Weights of a small transformer language model.
Size: 8 heads of 64, vocabulary 32768.
Architecture: RMSNorm before each block, rotary positions, no biases in attention or MLP, untied embeddings.
MLP neurons of a small language model. Each row is named by its layer, matrix (gate and up: input weights; down: output weights) and neuron, and shows model dimensions 336-463. Each number is 500 + 50 x the weight over its row's rms, rounded and kept within 0 to 999. Numbers have three digits each. A neuron's up and down rows have the sign that makes its largest values positive.
After each neuron's rows, "fires in" lists the words (lower case) most often at its 100 highest values on Wikipedia text that the model never trained on; "fires before" lists the tokens most often just after its 100 highest values on Wikipedia text that the model never trained on. A number after a token or word is its count.

L13.gate597:526469418551452598457497608475501404425546483517412590527493513481408456486496534590455432489552492416504503502441449483458521548522493547483385527578479584571513534510518468552517513571450515497544510452466436567476484558530506498497369554486445543487515534447436420462558506568553448491603547476519476538512510482470484514480533450575492485378473518551531541492443497542513548515523
L13.up597:484443497575458518415438530455463508462545521557466461474490483488425478414468561499477529566522455466437465458497516452463451462566527442559524588575492420528562508463473443523532601602395481487489506536507530546476495618483498460487501518505439590416489500480410528483518408512504532440482510515466496613541504474500527508383531580467449415535468508528534493525443528527432473447551
L13.down597:530542527508464588490513524539490526599418429458554515509478573488476576484474496487472471475535431543444505527437539434582516489418462478502376652496566498532493465557454507519418484466482485486466426492469399467456556617436420545525421533466563504556512534464492534495544490498333469488481443423530549603540482488505602520493507589480425430428501568493474473427537544469463475504505
fires in: "on" 84
fires before: " " 41, " the" 17, " September" 4, " May" 4

L16.gate690:469565492435479529608367487529445564475543418527554524469479469521486478503559534464561624508572483466611473550479554492487468492527504521364553500564511472525500486510485473452471451503604519510495575499579533583467482557427559539425491560462440494494511459446526486485541459449476432525498499524460538437542517543524528571576479465473530500397495472577530367498494457441530485442497
L16.up690:497402527501483467471539497409395546496521480555561491489596572423569440492392435470535440474506509490488546465412537484518501513431484416567563494549439535507487471425461518492577482533526525438585516471648508462479571431455402539416480505492493481473478470434506437516509604433459584503542488592517434511506537483541602468549504492509537443472533531491482454505498523540435519530521
L16.down690:522464500436449497533415546545439525552478515514444523456465428459548493512481545510638567465529521501584561500450560418488633508572537465483484446541456455478544593493536521483498431456547479596501476522490470495499435503473552548462456593447521610499484566471502508505508419511437418490407584481493452365591438478511494519573568528507473440483470485509602496515443476407579462537518
fires in: "did" 25, "not" 15, "may" 14, "do" 13, "could" 8, "does" 6
fires before: " not" 41, " be" 12, " have" 8

L11.gate202:562527453446375543452460459513508477515523426415514498531540456472448531506431493525536557457467517521465482597553404433522614591476566567506539520471491496492450508482489464499475470543526488498512391519446420520536422472480521481535454491535500576577484486566482565487481490483518411505419469484451388479409459421529488432553506464480524431515503516465454488492614490553464474502601
L11.up202:538491500491513481504543549498461538459645438570500554512454418545500431469434508547598591543603526494488517606464333440535511490454488535544541508477514539524556584540511550463499486553512480570466569528427482553473511511556509541558518549502530455537625502525510448587474382527510461471532465544427505491427459449487595491595549545479483513462480468481482542491472494488577507502446
L11.down202:555470528469426575462526531418459470469437535466472541531482595436461435551527583473492549484497478548524534584488428441532555502365461509439436465454511484526439506591460510444508579521577439568558470580449523585567628461430563518550446520626519505546531510546473460428471499460502469570505480495441500462505537461528614437505413601517456518492456523425492482508376541438567464488552
fires in: "of" 21, "1996" 8, "1999" 6, "1997" 6, "1993" 5, "1991" 4
fires before: "9" 43, " the" 16, "8" 10, "5" 4

L11.gate559:577433531459494489475553560444494428521532485423468459455601581505465424515572536540505517537550570541459534485551449489451485611525494515506443406507521461630521529523499458506552514572599482481515570540524506446506401447549442481479552484507449492515521521544428526567450463473447512536465575447441525561466475545439471540521494614462516496431526500494443471513502395547442546556483
L11.up559:548515575445436441490597518483534585579497488492521469517381485505527501477514464456494494623554590459519439544434547435449477568445487450488522503498491530459644528466527429473571531518536430502534469560488564479526489626547401600487440541568541470435541402466531553459590526458495410326498521539479435525515526551510618466511495496516493496498478492510425477457471483531534542588436
L11.down559:578548472535550560490555426449584538452437608433454415446524559555538496497544550539550584547498487447456415500447448409553477473506456472548458523451548484458520489540546502444537522478432530484530494560477517496435466526714463487449599571565513511542540486454556508408485508461488431461596433516461403446454542511451473491518473592499436477457475491398520418514499490496467476532536
fires in: "february" 16, "october" 15, "january" 12, "june" 9, "november" 9, "april" 9
fires before: " " 93

L12.gate162:620480433523547405482412564473502412568523489524554474480436499614408514455556540562437518543531473496563518452463573435510477608506466540569571389486506483458485439502549439367528482564478477429433649434536484497486444417550540505578495458435523493530540536460529479458532492468518438483485442531417465415599470670595546516492573555520479349554487553517548530514526488464451570503429
L12.up162:473458544550457564537549460511531432424562378474507516518505493483516471391512515368509540601481508423506531605497452480463498543515570460444436515595474552554532457556487484492567546523447485556489486451545533497501506481476475394536570411466419476607482564469494464470503525489434437472508438548466442544496583446525511510485520510480527477551488463585430477576423540520535470519499
L12.down162:441482550517499457489485466463470476454456479497480582495494480402486604442557438551575478456478536502493497530447402495531560488464541401470540541437496475476485439540542514439497520465364525473515557471475462540467492543510478537522555572469457538532475461554577455531495555409515491548495473459484519468427521410535437458507527443458444409527477547453484500465498423440569450429503
fires in: "of" 46, "in" 8, "and" 4, "is" 4, "was" 4, "the" 4
fires before: " the" 46, " his" 4

L12.gate644:574467515536553524494475469634452536519449440547489471446550544506543457531477412532471542438514539462519532483514572509487560579500516487472445630462517502543415528564545491553442396528490486420537512507423455469515520516567493559472492428555510510579576547540415468462492467548482410534445490464530476524522515452519535491448551456532501543381496535434529592476459490480530451527467
L12.up644:462502478482482543439459499499574487430513492436519507477607480452505560502457404517471518415501528457489532479516529466593545471496504467439554484398535533482462460524501534466436549565486430435435491531527515551513608493472486510421458512559424434564440391404495492512466480447573520448467566447476423534519494524516532454518517443501520542437475575475479482606517514465595552461488
L12.down644:476531458520445520502559454515394544491501467509487489507533476481473552552483511513551480507600504384482505498524554488506502492444491496620569526396494485614453559487563474461429439395483451545507453538522457449523473556551404593431465575430520402489493428455522538503527447523495497495500529532537410514476497543470566570519455484550459451498569372385457578477430423599534488450391
fires in: "2" 22, "however" 21, "example" 7, "but" 4
fires before: "," 80

L12.gate195:443470531516431488451488543453494401478528447441539579465487411443468637419500507428487399550515503475535454418538493460595454469459566454539466537491497525524408537457551357558546561577471474508511551428614480404504513509610533561459536359500542466489490493456461584397572487520468457521527450518483484444543494564610445535520467583435539515440467517519585566474525458527539562406470
L12.up195:471452480537536531488474456486458519465541355481529397452477541561472420510529511417578552484532543532440564462540489484501545500449478527499503491514418498447489348422545586488486516411475525380474498570429431534510471517453569534522499501474478539497548524602621461501452420491457475509475472499503464539441381478618590535509505560531579489519442477575592488472523459491502440475523
L12.down195:450640523509496429470449526524572480511515563492503466544470484490594506508538559448424400474510540494501578517537502467453450503476512539510445440479468439480445547578562588561513537506458586477571523453564555456485541482526449526505525583520484481399505511501476657496542507540448482459510422522379476530548421569455479541460519508445492482540561568525495503424469407588509498475526
fires in: "on" 77, "of" 6
fires before: " " 30, " the" 22, " September" 5

L16.gate411:449497517510517473605501556474429556502616474471512477498507526475437401514543545508563492511556525489501439505475502490497469611527579492458548567550503553519519451450549449416507545586435538533587504528552475510522437501501422533528467494525532511545451457496495545482506428452525519558519559449583457499457512490513494482544505575422447486565516559518527518469515529536466504532543
L16.up411:482589427467507568500492553483536491516535503470462444503585574519442470572551478387524533548478582605528374476576604455476534575521536531478529457523532471416576499432489587587484556468426493477524435451588505513511486580516542496532552418560538460503504503518566473579532463430399535504521570479532477432503501509516492535517469461507548570511488493563509538511525579487634522453502
L16.down411:459464540538523448479498439376412505510495502559496485567547530432497551519533506534531398488516497560411571443519525517483474563513535527494544575487525583441555515515526522515529499482460477471533452416489533502595416493480430462512552405551590486447452564497455565502524511417308489526485492437498501527448532517504530516541495482553528596505554524518545570509521426494499539458507
fires in: "october" 32, "september" 24, "november" 18, "december" 5
fires before: " " 86

L12.gate41:505479537558536476461452405493459468526458488581449456514498476516520525469425534523419481541525571548546454467454408440440540533435591443498450505408575457481453455469552444578543536493501551444565540499435487524486537474509570465415489490442528438551475527459529468420497555444485507596532557547520535545543495511494541441451377454445517569396610486450460488485621448428459515536489
L12.up41:461529540470453544397522640412519452585595551528499525539484390600441484477574465538546518624495520544500527488519511455461494439475495455440412459526422438442520450570476466448562482470460478460465504448545433483547444505458470477459569527582402478469544448427454504572519552503438420456535457516520410493530472506461482497523475443456455479491430536470490530553507495451447518466446
L12.down41:436550431527510392478443450426605477532466506516450509516609439482588439428424502500524503550502513472420461617518516482541378472489541507441444542471534412475492520535505497561439405495442523496551491497484523522452399535440484427495571561550465455431508502502497525515566433522438456513561422448518501439485573537475548543522487437508407407568532462448526444461580575581518584551537
fires in: "march" 28, "february" 24, "january" 10, "april" 9, "december" 7, "may" 6
fires before: " " 91, "," 4

L7.gate1320:488489439469495492481491516531501434492500498529403451484464507522464565457486457597479443545557534509513537595562559502464539420451537612523549503477593499560516513497449510474478518546607501508504483538504542429622546603456470484497436473505496589520561439648423557549410549451502450521520502546446480596508576468482419523480484447455495577502546541422496497434474488525525515488545
L7.up1320:452457514527478489507479431444379422491493535514563519526562527413516442451543525499432601476552578489508512472504492455500492418505548545536483521417498529512505488506441500485556507483531417562537557435543495599500657529419462480534549482558495538450590549476533448542563543516471564490554518446569541496524524471564470493541518513572473515465454445538478545554535524458564386550521
L7.down1320:444424533430437521561581533496505500499502460451481493489622432501539475608472546465577452421477475422470452535500487521534520549432468479511442457503528437550575566460451387554490449498472419460594485494474468439474485501571564491539475584476514524500445567444642460511642441490579550391349526453548519421432459495483640436534501513454456507500592547485524474455496506538520448520439
fires in: "by" 52, "from" 25, "with" 7, "of" 7
fires before: " the" 51

L11.gate1331:510496435457474552498559464535494522572512534476474578495539513449531414505493519505564404572558464506494510475483548533574576548492527580550533468504629472421534442546455506390475516574553456434469511470471495498488489480482533434465620541500475517529542475424449443490596529424510415541430433537510506568483549543530501533449534434500497553620526525489550510566502480550514572489428
L11.up1331:526495412452455506515542459465475480472526513363465524490449559510513496431511512466508536579491524418460501496501454538525486558430515596427492546448531472492518557431454534586589594484568548587493576480533534509584496568502509453544604592424489537481605476463479598565403530549482441535474510475500588574541534525530532518513468481540484538412516542552532503488454437531441518468512
L11.down1331:533507562505523444537472555530566539445462545461533520532518553503552521532538445453525564537490564488381527545661544556507528508478550519554487498513497474461468522452564585502536488467467410403448522453434319366565477518565508524568431501558549476507543462537565480628343488576473603527358510447457618492483524533565465471572553547516515521404515489540457475521576561566533457540477
fires in: "university" 54, "college" 7
fires before: " of" 30, "," 17, " (" 9, "." 5

L11.gate1238:528448372567493488390480529502519516571522543477482523587505465480429458588567509507522572574498487454558432411480504607518507519518463439560484490456429563481530488544502513497425529501500473561482569474408488519587513482477514446489566580539431526487471480457463490536479542458559476426575689491504495563453486478547538485429501560496532432458454436490455551493483484429557511470396
L11.up1238:494520527489488492480556552497569390455409544500516556503454423576490536533546538507503509551519459468550483551529518526485512468539558478459425502479521467568524351428434463530461463499538506607477519536435535533469519522421478569557411416535534484479473460456522487575449496521550482485579526517520520542587497418472480454563447493546485479608391530518510521579468447541462530487436
L11.down1238:480450430607530404491510517506439470399409563507535548502500554534565587454430493468449462472480569384531454487544607457624560524502511421469473535500507489478573494575436485541530518524534531485512512473502476516442500526548468547571460473492474535519520502519441500470494447577486384426495419568436525562573422449519542493467502439440444469546448423382427548440448384503497518485495
fires in: "born" 18, "child" 8, "family" 8, "life" 7, "up" 6, "age" 6
fires before: " in" 27, "," 8, " and" 8, " of" 7, " on" 5, " with" 4

L7.gate1197:521533450453487443523485466478477446457480518469565426556508461439487455458546488480414474518626433582441506490489530470430526493592470572592528471604439505467428427602483519517475503499513528523550463551449545455490494574461394511474598494449570533464528506462499559545533603519480514437535540555505445444514484416512523461411481485487473474523494513521467539510493520583536420417528
L7.up1197:554478506561485417391440413436537521530520510398462501549485510520433487566542514423430391476481480589524519470504507446406478586466551443470518499491432512467492563482441458449519562476473483490535441464559497344558547472589518536474502568513548470473552488499559566478444503398485494519452529474460474437429500519506398462389542544426450571486506450485436547459468531585500534461469
L7.down1197:566478537565450528522411445486463580515480433463550541561421479513536480482469499465488399459458471511579528549489523534479484471536496463488511440469496478552502501512481441500502634457557564589509541393494482618487579492439492453588488522543549496442464596524566527554538414560453410457547512455468494531522447568538547492568491481516490490441448460512432570457516575494441513497473
fires in: "of" 93
fires before: " the" 56, " his" 7, " which" 6

L11.gate162:499500481513505457498493540486471458569408467475554441427522529490453472462531592428517510478521471466480519488509453508508499501523539502508458484372516507491507369437544455469452565483534584492484457495527522431508550552462520536523592449464488442471454430538579474505586513440497539472488544474532582510490501438547468565475413507483490414457436527470476472544475563507481452624470
L11.up162:516525540475489540449487488436493457447444437460547482510437571415381446479474574469495494415569589535480572540437527436462491605500489423471552468526532546486481488458474559432503399452499472430583515505436544473494482467411469562455557461500572508575499528490462522462521486520504475510445474530537527472613452501556468443576557519545504518475379524530452528492473475491505580574423
L11.down162:499445580437586500605587465437471505544423467445547540400524455487510477471551507438625484432482497463341486523568567463470542452576489542546461489557551478490630532523461434593462464496584559424455497535507527546458450518470509559484553513560505577568527468505510490560403502558504380521499521567522462457510453397457454452400442588521459489490426584519481539485542528532480522486530
fires in: "in" 81, "the" 11, "on" 6
fires before: " " 47, " the" 14

L13.gate1264:548539525515559497580573589462440516531449485414439506439618459534475564390467561488490487532476518534430503458592447439500441478482511494530534453491525587489492547464453548485575501537434556473512497500457568470524457480544547517418513491439573513625492451527519417470479494558404508530565597522424502471592507540443526491622502507481448513564447464630593430439500472497506448479510
L13.up1264:541522462519525493452492526439439474475564448480482572557501495531380541487525502534505532533404562487440484557563604441520548532525580441566521493479518574534452434523558471539495484504496502524459492479483521446518474522502530493466473451509597594520483424558571471516563474644428471410471616411574598550481485467419442488510530472500501508488545558531477501391485493466469491439409
L13.down1264:447463490485620481484532491495476518545610436534490461542397476541469460543536528552573497522427505519469442553576587481524515440513528468554527541593418626506463535443533489569490491484518483420521456427506573474459535518510518603468566523542485480542487518501457471549549512522504511459526589480485498448501549486429504467530609524523484457510510512549520430424456478384475548467475
fires in: "in" 92
fires before: " " 45, " the" 8, " May" 5, " February" 5, "stitut" 4, " June" 4

L12.gate695:516398474508505511439457534516547514512634506483580450508574490555549461592486521512466471522508504395508533473488450550548430495484470436575590537479467440518503379487527545503572461562492530527442523633517587605544457523508497569537440568404536634507472458510537537417467567594458537497532537502536495539545544464506433576407500553492506494514529508403477406469518615520499463493441
L12.up695:499406498480573471477437435460537394504523467551481430538530497485599423469402483530553503502488471486455485609481497487504525511429501468477388523537467495528439549507507591387599464479509527473544528463472489533501473514497571454459564488369504550460543603507553443455575505536460595529436485599500435457501563525499450510525612534455622538525475479478431468428492486551447523456524
L12.down695:477481512428446526559422442530530481450444432510539509562460547550552563579404542524533509555567474435519491594533479564459477487447540522452509513550386498611534513491492563539584533457485402380470571437398387498494526433457619445437562492508527432435446525541582455464536585526442519519506522452493510446473537532498513556500465469441454555502489409577399442494532409584499481494516
fires in: "of" 78, "all" 15
fires before: " the" 51, " " 7, "0" 4

L11.gate334:416461467511562603415487554461498604548621454436417514470445438460492515529683465466556583574442490469564506479533517421539448522490486522437571545521528590436457547509569468530413517533512512490561511500535530562573527551440508430468503478513513509555525512434577511556592468419467506391412582511478473516424556476496580560457592536514542515447624531488562393556498560560546469496379
L11.up334:465497581470465572504495497510423509552525466472443398465553478409519498507525413555549434476503444507479424500522497493453497571563511521502481526470456481500437509519424500529488468447565448464457534502585507632393428362424508570523579437544486580472499503580525573490498552573524493554561525484508473528582467479554417469510462508469529506499542409473473547497530621565476530539528
L11.down334:495503613472543465438481485476456548529438558427546419435498512508537455485488600592472482443543504577520491480513447545527507586518363522474460414452429510528561501492560506526532567547453483547535511440562494426491508422599512516450544458520425396595526551527541468528465528523459342625532498510510523566573530526543460478509506516464512460411502475481434562563635478497495477547445
fires in: "december" 33, "november" 19, "october" 11, "years" 4, "days" 4
fires before: " " 67, " of" 7, " later" 5

L11.gate428:507552514574538440554484524477541505573482408555499456586379430466461476479481620474571532558559549451411549438450507552545438498423490420495577575528462551481471462480508456498477502487583519464427461522478502508473558508503619551465477477501509509552518535455439529512548557493583499495466424499470519502511492587509438564551480502593453481479570544457448542485524585372471498410433
L11.up428:664467533513409466480568488432515440443494527584482575485436533387513513456522585534494494586548643515465508418443488527481520499428348387457500560573503615533484514422462497519465518523539499523505569500466573462521424489543449410471511540454529481434521418474530481494535454534528385597471525431471517463544496620548479519565600541588463471527579456493520444512470493461501533496518
L11.down428:517474428563571504462448493434440437453477518548436427602458506389405500457442504535606552517459600424469428479595477539564472541396565508462510496500439531437523530500487468449495438511573542516503521485610513403458486449512485524495522457483470495557531521511474460516522516526581435546514496416637460476545395556442504500465474510519454430503562514433528606480463503606495512600498
fires in: "of" 19, "began" 13, "during" 8, "throughout" 7, "continue" 6, "ended" 6
fires before: " the" 33, " to" 12, " in" 6, " with" 5, " " 4

L11.gate878:430553527514576548467594545558441420479522387566481563422499422509381524538470445535535521513581530553474542540492561495494526492473446450410393570503532379444469476517525589496466511518439574418554524443508536489455455484527517576477416420528486479488513562566472528460470466548450480510422496527476559485538562518492515567452534411504544444449536469473486413462522602472419528505460
L11.up878:540627517514558462516520478436449546467523356504514518492539513465388557527538495416455608634552487450504526482476462442496529490491572527486530477529527477465592527497498436498474564420526446456509546536468414519542508543463467578471553466592515499544554563508552492443510541575487607459512455459446422420560592494502502507572524570467420519547500566374553473455502533529420514486453
L11.down878:534497524531540504485593396381521513470517402519546510470491519530487581497546574526487459451549444458461462551582528467444464468505505615438417580460497507604553480506544545476461473469520590534459465535516499556419551531392612488554483485567465511558484511553468424541479545544515686515502557501529534433490407516491427543374428570510523480500584524503450524531507542478538399514474
fires in: "on" 29, "in" 26, "of" 12, "at" 9, "to" 7, "with" 5
fires before: " the" 43, " \"" 4, " " 4, " a" 4

L11.gate544:510560468545530508515520574598509431532492440494484419464465467485496473521545461397393523502538529433447570526496486435415468415457550363495395460423433489521397441470520472478468494492521407414605549507429551529499461525441576559467538602487364439492446508481552501537656477536567464598492541636500453517387421493532459492570590557420439475502489536452532532494634432525471561522508
L11.up544:456536483447566492566498447558655429578469497513495524477487432584551516494517411495509595592438442547569495501438454388422492548362492492553437468564486503448523511503561530514537552481617510479556618471457548498549435432554506398626482559469538512525550420523458468492529502430544521569632469606479555478476493470454502565614466576487530591544519414506542526436536467461502449458504
L11.down544:428474489413474409608491445454468556524452539446537576503516457599486512449402457505562538536475477535427487551563443568477461566434521411510505596607554419539511482511593433548444616543509550454465500500485476452531426508465416521509490402491428554519523492559468499468601469514459544623495452496414485461620566460512441535518476500532483484462584504576536426380458444488540493561551
fires in: "as" 81, "of" 5, "among" 4
fires before: " a" 22, " the" 19, " well" 14, " part" 5

L13.gate306:527467456439528571413546504517495487461557583460470482549456567520530546436480539431540527566487529458605558488467532561436478630432596524492540453527599506518505452531565548441476501430561519428591452456403491543520447429589490480477501522535532424521468501480491506504464511535514456495458477515486561611492544553441537574482534485575510523465466473490474468569521508561500474511432
L13.up306:538581531459479427515502448501536525560649515513544498505495531522498554473500484514607408508502401573529486451424522493531469550453572568498483461419449513489502499560516516428541481522495479516483456530589528619554487552323505509573405472515524546465420504508480473502510463459521517478445442418541557571481513402547541464585487443543562497478526420517518473488508475462510471502398
L13.down306:497523520554528462476508417493584578559509437522462480460457434574478445483533603390514501517498496531462522527365501477461546511500528486512511492433565444596546621454504565429465458540548380420526457513487518537534489555545500513568400463466513548573470471464468451464500507483455541497492598451481462593392598400531498502490533489471533504513529555403577472462578522432499510497493
fires in: "july" 25, "august" 13, "october" 7, "september" 6
fires before: " " 51, " of" 13, "," 5

L7.gate1023:579481501500431518497412551397464637440455425595577468533493487496515364434381522511498532491504519410533427398531485541499609493484447409488543510517423490513439440482534498519429572519507502446425527466475455507464479512446531562528547428523476422443615516555546518548405550403450510556485469451429415528451502533498483533516523454485499459481513483568454557586485512490463401523526
L7.up1023:502471518504542472505506500464529551494486465566533520564555527447445477526544522520416503548404540550549473542491604511480505489494469486476417494591467501467418469474568455555464559534545506507560571395482425525508505502436553482557450431489528501518530512479579554454531534479534479529551456459436551532481531481453601501575497510552544499539488469482417481510461451424480570487517
L7.down1023:476408563484580468392404421514498505449530472404518480551504493488492433498525387514476423523463458472549492487484392501559560608497561454535524525552558476560480499499468480541531468500540449553429438504577588538530454454595453490483503481469501586550512492514506561429478546470590575380440421570522453435457582424556430575591480436446423503466431542561448580454517475523528490525496
fires in: "is" 41, "a" 26, "was" 18, "an" 11
fires before: " a" 37, " an" 14, " American" 8, " the" 4

L7.gate772:572459482565476505468480474539487451469484570518551482441537481501618504425576553518572462499640493473388514489487484451499490505526529367453464482492493417458513499506527521523464415514492448494431498444453535409549505499573546567483586461474502465389520447513478551461554372456504508401522495421486583397449521464558562499497478472572474477524412501617541487539495528517427454449482
L7.up772:598428443569476504453533600398573523498510477473519587529507500492480484455502513564557543470491509502431557596522489512476506562487446598572520514468575449474463453400434548575483471484535453428604488517421517519508531502328484530485465571469527448476535435445493466455476458531496531423523481399505508571483480628520575478546529499524473483510497469484400477533487513564468494529454
L7.down772:440531544534548528469468584432518458533495442567465601565510443556480477448405471481595489413477456455515521519439539595472572535489502533489646411533512590541476431532444507558557444508531487561450518526409584565458509473437476495496566373447441512402497510572461530509479500467428468489360419544533475410477467485434490468509492527469480469453506543463517462581498600409484514528487
fires in: "0" 46, "in" 10, "television" 6, "appearances" 4, "00" 4
fires before: " |" 25, ";" 17, " (" 5, ":" 5

L11.gate935:419365496478483540545478510551471483557479414559444495502498548536409541566529499517499418535516444422578602520568416462459557480586513488531402543500510473529468478467547443496491539501476465412513489588440495548544431546502411470503546427599536520618449482460443452454514522493534467494571533527470541522491497500527530527506503509452552553418521567569445449582546655479500515486479
L11.up935:474527421483434518533473545509557441569415394530490502550524441511501505573438577435565478556424448460529505487481536422507485475557453529524516489449369497534457485554474517487462485509509467429543516546498475562502475487425455507484569517534461470539430491466543444401584508516561491524482512554490534478537591466452503527536563553452521514497538537528418510526520587490444450408496
L11.down935:425540492532446503516527472562503511602562552529453513505553479454472508460517466511495475508448470492515488437682501461479550510497479543517457464537459467428554507393462577566566489484513490411569550522461397531427514517563514481528506517492560451564528425427532555488513374446549506509469487457562464477555510489485495475453493504457594468498572519519465449565582497529498517462522
fires in: "as" 92, "when" 5
fires before: " a" 22, " well" 19, " of" 11, " the" 10

L12.gate641:435451454517552499470478523471520498564451494424477563490504545518530453409584480522529537588468516491500576522500494563466523452518575516542473489536531472398459531555505398449443554480546515564529520502519559516513519515517553468470423589458452442559489461536530486492515519561508474565472483487551508378469570567483591479531502489494486585518470531486541454482480515539508513483421
L12.up641:557509690499475467555520420459467552538471557515476505528534539479457477539578437445462470504521496548592407537524480496457559523530498444468427463555468517530515490500571544546439405494525526482561587462512459446515548462467491529578521548457536524489535543491465464477529514513463501496441504363423573473421507570546537478514587477537421530520540546456391511540372426501486449517451
L12.down641:459507473482461512454456452505517643516438509514513636576588630487441478524566456567503504518463554488490531518564526460502475505424546488319535501489406537438483518465446563480441534452599527513490574476442614478541455483457455446613506539455505488578551593475489517506476493576489510574497488478505551465478546548482587493529523432507585533483529577504433501523530443487425550496513
fires in: "000" 41, "300" 9, "700" 8, "900" 7, "400" 7
fires before: "0" 64, " |" 30

L7.gate489:457474505534432515546533513411455547485543496530442525567605492400526476524516396494484553546476588480520385440513491463514578506560605517516477455529460525456482541463483550458442549589505460539549554483543536526487491480489479580567471458549507515536450503505530515437530556507515475516411577524503460503505601440608409394451492503496506446421458540507508419501502422530539459453527
L7.up489:452497471529495473570554552406469487448413536525547492455510523415390455565469479462438503603492550541411492479492528476499482504498578549381438577567614552504503537414598557560494562486458404488498507506495563555467469566537579492525502474519467434603470419503554518489431486455478546542495579472532547472540527462476484505463427395446512486410498537552547416459405565547588525526519
L7.down489:397408513507413523405486443482441502466436400386478510458433460524505486538517556526502422449518469503460491502552415538446482504544535499564507473569482532504464489408555498463442472566501535487417476405484543499525539416485537517441447529537469462523444484463481476442529533537501620506473477600464505470432567399586522431469416480473473564476533504560529442503502485486497502519452
fires in: "on" 19, "at" 16, "around" 12, "by" 10, "just" 9
fires before: " " 26, " the" 23, " after" 4

L7.gate894:527499473439471555507540551446437501518578450484522520462473471602477500517518557511438522514493429416490493545467367466467466444601405454491535431455512589529529499461494532519471617477481513631436477527539514536495505433482471372490456534445531481481569501578437507501556494530597513478510544525499431550509445521452529547455457572593481529465472518514439499448553488498472516582496
L7.up894:400473443482501573566507486523429500432453463422460581554555404523461588504473438484464554547457505428482491446504405578523520458584531506563496610435547601526453413530449544477556462531567512453545538467519531476531538583443412526546460587455478481523593408511566524534455462529606545395496469433502480436473576533563452504510513532553518559562498533463553496562477454549404477518513
L7.down894:541432472399471483569474568448521489531527546491550488566462494481535562507454477464400519455480454526483555514413496505399428443578509447607464565477515521387478453498532436464535473523484455493536507548411535512547538503466517512538511468548408569446533508434505505444438510599560443520526481528485514472482557470453451539437519510458416511466486415437441570549549570503500520453567
fires in: "0" 70, "history" 9, "development" 4
fires before: " |" 40, "–" 13, "==\n" 10, " |\n" 9, ";" 7

L11.gate968:502462521448557525482528443485449534553464411571503477469562491516452491448495531537575510472600472519579501561467507461511481453461559520626581443492556430551458568482509483519500487415531463523509492594567496578512493528509500474531486479517469455506392564542512490424538494545465586470503579484474500521494561426478484502645559564474583513417528541427581447488461560476577504435390
L11.up968:427479431405496565574466469473469567470517498492487474556484490472545463546486484512479552535532427548595524532496554397511460494576520537514532499506640575386460535512434491502466444485534451525490492418503543459490456468448512496498440468507514526565550464483481550522562515617350432556510478523510451554506540551535469541524601572445509422502469532451537426417453516447500442482447
L11.down968:534486502492530462478468504539463451456497476525456513459488623497489434470510576532588469524621456540561528512463530472552570504438472504517585443528505455606533685519501536535477477468510541465553548552495529505477446468502451587523557476547443498480484547511534526375546439391365468539500492475442567497547430554462479492594603510521614446463509505477513397415503560438446514538462
fires in: "did" 27, "to" 21, "would" 20, "do" 10, "could" 7, "does" 6
fires before: " not" 38, " be" 14, " have" 6

L7.gate268:523644455485488536554537502444559428567519447507526518489506474457528426529496544567454637546496457467432554556446441528504564538481481460518392466518473611425485477395529495505525509530501487596506423441562584486540446460519458548556510487462502557489470563524513523507536507494538461463621518502516453530463451429471523556509465513501459514515521555513469463472568545520432495462433
L7.up268:531536600503538471464508469480547481552569486472486510528428463508487594591461595549442453421461425410482529466501557601514538577524409463537508549503545570539427518476441516397362470470523529516406526489469483472491484518446484559503526445483489514464467580548577534542427546436456509462462534498534485513590562500565501556474423486548465495563526529574483445460554460550515480458460
L7.down268:548517514494525472437468523419469470479560431381521469374454522421532409561542421539471563468470447361516547466494569504499542461440465569531461549413454518583480498493532459521565476476458479505526508471455554479443495508568437474532496462535528582531563520480490512542572564463411533521445484462457437398511514455404418457522525393481505520476455538460428521432477471584500512521525
fires in: "before" 23, "to" 22, "and" 22, "until" 18, "from" 6
fires before: " " 45, " the" 13